{"n_layer": 11, "d_model": 192, "n_head": 6, "n_kv_head": 6, "head_dim": 64, "d_mlp": 768, "vocab_size": 8192, "activation": "squared_relu", "norm": "rmsnorm", "norm_place": "out", "norm_eps": 1e-05, "positions": "rope", "rope_base": 10000.0, "rope_fraction": 1.0, "qk_norm": true, "attn_scale": 0.125, "bias": "all", "tie_embeddings": true, "parallel_block": false, "init": "uniform", "init_std_qkv": 0.0503, "init_std_o": 0.00758, "init_std_up": 0.0503, "init_std_down": 0.00536, "init_out_by_depth": true, "optimizer": "adamw", "lr": 0.00338, "lr_mult_qkv": 0.7, "lr_mult_o": 0.762, "beta1": 0.9, "beta2": 0.95, "lr_head": 0.00559, "warmup_steps": 279, "schedule": "wsd", "decay_fraction": 0.894, "decay_shape": "linear", "final_lr_fraction": 0.0, "batch_tokens": 16384, "seq_len": 512, "doc_mask": true, "train_tokens": 132500000, "steps": 8088, "dataset": "wikipedia_en"}
MLP neurons of a small language model. Each row is named by its layer, matrix (up: input weights; down: output weights) and neuron, and shows model dimensions 16-143. Each number is 500 + 40 x the weight over its row's rms, rounded and kept within 0 to 999. Numbers have three digits each.
After each neuron's rows, "fires after" lists the tokens most often just before its 100 highest values on Wikipedia text that the model never trained on.

L7.up226:438514490533478492470526560457508447566510488466498491432579433480513507491527462586456545455440454474500539478393478526498503531476459526431419495508537476503481524463617505534505537543475516437484498435551470536464528503521539493486544500436493504449497533467483428519505509513462553526506522491530494526453389516523494514568519522544475517494528487509440555475487502513495473515462
L7.down226:513421476618474491535478501591526543515479501494451519479552502421496474562496446556436500488500618442490490502541459535464563545584532504474480525492452460573517545507473402579498530530516489499454474510422430548494538506442446513465472535472491520513412456478458467485478457507528518457540569494493483496542476435501454502509518463487449514543530479512526475575453512581525469461550
fires after: "\n", "==", " ", " Preced", " Succeed", "|"

L7.up362:531569444501488544506430445492512404467522466515551492511507489477557519512497494487460359506547520538524540433470532436470515423509489490475507485497432513495560474530499420491587494496459495451510489448505540529469475572423461475449469507514478532508563410549521510625554503488473465548435501424556474561495489512604473496508446494499525494507452500475525441489507563457408498517493
L7.down362:492493535493569462488466524503494495507527539468543506482428548500479469448480490462560544474554487512482478458451507534525418598377495467560527455506511490516488493502577520460473498575511548509442511596543442486442510476497584510558530509542487471525518538494458542509556501537491523472452516480447442529462481533495569497505536575507478509450503556544440528455478430520542520593502
fires after: "_{", "y", "f", "}", "{", " x"

L2.up174:549533514526469497476471548467518499457455481528504495490497479570505499543488579466524509507585525518523513433554529513494526479479483561504468444492452467482604506529426427428513459443534566518519529459516505470496485573500520434515543534486466511490519524537559470550499529480527482502417534534562500530491501528412466540546483518496482548492479444541520450428550537434496541471431
L2.down174:481490487506508470529530534487497540513489503426537519536363557538606506475495421492510485574509517509415529513531500511521511484468502553457504479531435506497571469531498488458472529551490467452565534466476488453538516537534531509529437532538581520487604510552419485527519506498482521467460534480477520479513467480524505470467435483465515455493541496532533516498511509572511603478530
fires after: "1", "f", "y", " c", "ce", "mathrm"

L7.up649:502479504539522564502541517456539515508504488536466456502442487472521493505449424499556557545531472570469548485509457528521477453510494579531492458502640485505549490466547588486422488453495478530427492525472454524488478494536594501473494499461509466410490485515525444518526537511516420469521517485506512482523501549522509485494523477480487615497499476555492565508472442581384587587476
L7.down649:466479552546459478515424443513468562503532530522495501484543429475511398473500504385479468512519568499564588478557471524470507472468470502518525473485487491556501524510451487464526522516546416527502540509597493489520471484467502471516438482462477466506446459426451490536459556472524479549505436546560481554466488468517489554506512510437551487489536518493506564550512528486466462553482
fires after: "'", " de"

L8.up153:491465517505507512411530521534505513423484550484518486493481508502525540505442465520472533552572515497505479520458498486497511531531539525446420557381588502555536463514612534459512537486564427500536479487519541537494495590529506510508459499494511544467548494555483528447471490501483453380522507440544473537587398551519510553474466512473494528454480449463482512420511488485461515433527
L8.down153:514556444540545477569518574672534489486495499487469547533512481480445562522538529546500497457435492564463495533432524554511536532548458505525474524474514476511547516536452505511556473502534535539507484518472515559493488523552479465456459563519442489536501552524489448483492508477530508533480498596464509496479461502462397472483508506473470518543499500464465504541522529472454600474506
fires after: "\n", "|---|---|", "|", "|---|", "==", "---|---|---|---|"

L8.up732:482528485587501495497504524408477444429514472446461458482476446558463517517518515596496526522554468476480499503491525507556474475485522535541496521513586464488564430570551499482447488437476520445483505434450421542466462443526474504451490506412514428480557499577525488532528518537511426432497526468541466499487544517487540467494465478529518540486484547578540549525451495588414597501415
L8.down732:487432559423541498544488606548516489481531525500464475464456561468463504515579511412501528497504519526455495434506458492485461529519471541502490532514436551524503453478491440561507501486447483548514476516518472558529487567461467515505471530549490472459548455510524538506524493555503491540539550516426468480514487461469501509539473478489500506468437520547582525588531534530452565534405
fires after: " ", " de"

L7.up734:445545519470527541536524500459509484580485441533480512472463446518493572599448415567496486471577541520454531458521442510506464458443499593489503468506577509483566473485542540431506534406483491435508452550450550520516539508459582489434546514469475498504502408570561583516545516541545486472468543514525511505504537516518542464467467496541449540560517468518520447475461451551508508505489
L7.down734:527470544511437489532540441523525515444510534491489459530498465492465520490501475470514482533449550512494529488466458523497509476451484508461478511423449558512516479476517510458474493544541476489530431518519482583560470604470647516531574537432520482466458437499489492531501439479538491558607421502544474507469532508491487455438482609510524488515522554513485549497511510443451456484438
fires after: " ", "'", "-"

L8.up715:473533490516415478475486557459485477380505502480507553483537463457472513490515542579450550538469443458512565481454534474526457487514482539537444497486589505462495608497542476476486553515568427470538490458553507504537487522502479472487526567488523532471514445506426457518489508485535499516477483525490550546478484527507518525554484504496471593401500483495561498451499565456485475466494
L8.down715:453525494393474452548509511550500537478459442492424498558491496485456518496536491433515480533520574462437512538481505451510499511488516455492520468464455476470529480572502502484457523514517496513496506517530531430590434491544479479502516488551491579576478455440491479610503486487467421511516552564459501505450495524540438561496520672448521519491576492533484524481485456523519526473514
fires after: "\n", "=="

L7.up85:477476540512518513443530532473519527470501540495480438417495488487467527506485549512497498507449492472473528445504523474512476562588522475460431427482575456558501574529554521570509506514589446533442490496563476572494517496453534518490529471507492538391504556469534522465500492464513494525568507508488543523427461596538500514604462543480492543459497409486510518498531554472517477476470
L7.down85:426444487524464478505466595576449513519493526464482501514498547411480492606533469522505506510492537527524503558461524473516501522523485486442461510470511530489495465538454570499459523459490499491511502494453531547594544446572529502413481572510468545576478468553465454470576545580487496522467508569524507561403462451522423514493550503454452517548453561508496457515471474561498479426505
fires after: "==", "===", " ", "\n", "-"

L8.up397:500464492498487586492536534494546469497473472521463494501530494520522571526455452513551559516580506551471590526499439533476537451589486492515462470448509491540544522477535463544489515409462543519503466505515521556525461512520543549397452493464506534432523446559516443524433481525496533509482560545560499458512521528497485589505470521467534591513469419529546486434468458534394577546542
L8.down397:487454496544491499544467505481487486486612513531393544524554442455479414474478473353466461458485536492514488518560569545506504517369461510472515458474548466501444484496501506481462524584484488480503555480539470502543468518422490501520490452462485454512398471463507476488486535470566526472516458484500459597524488455424532531492523555456483494429532553459471472457530527468504496473429
fires after: "'", " of", " for", " de", "."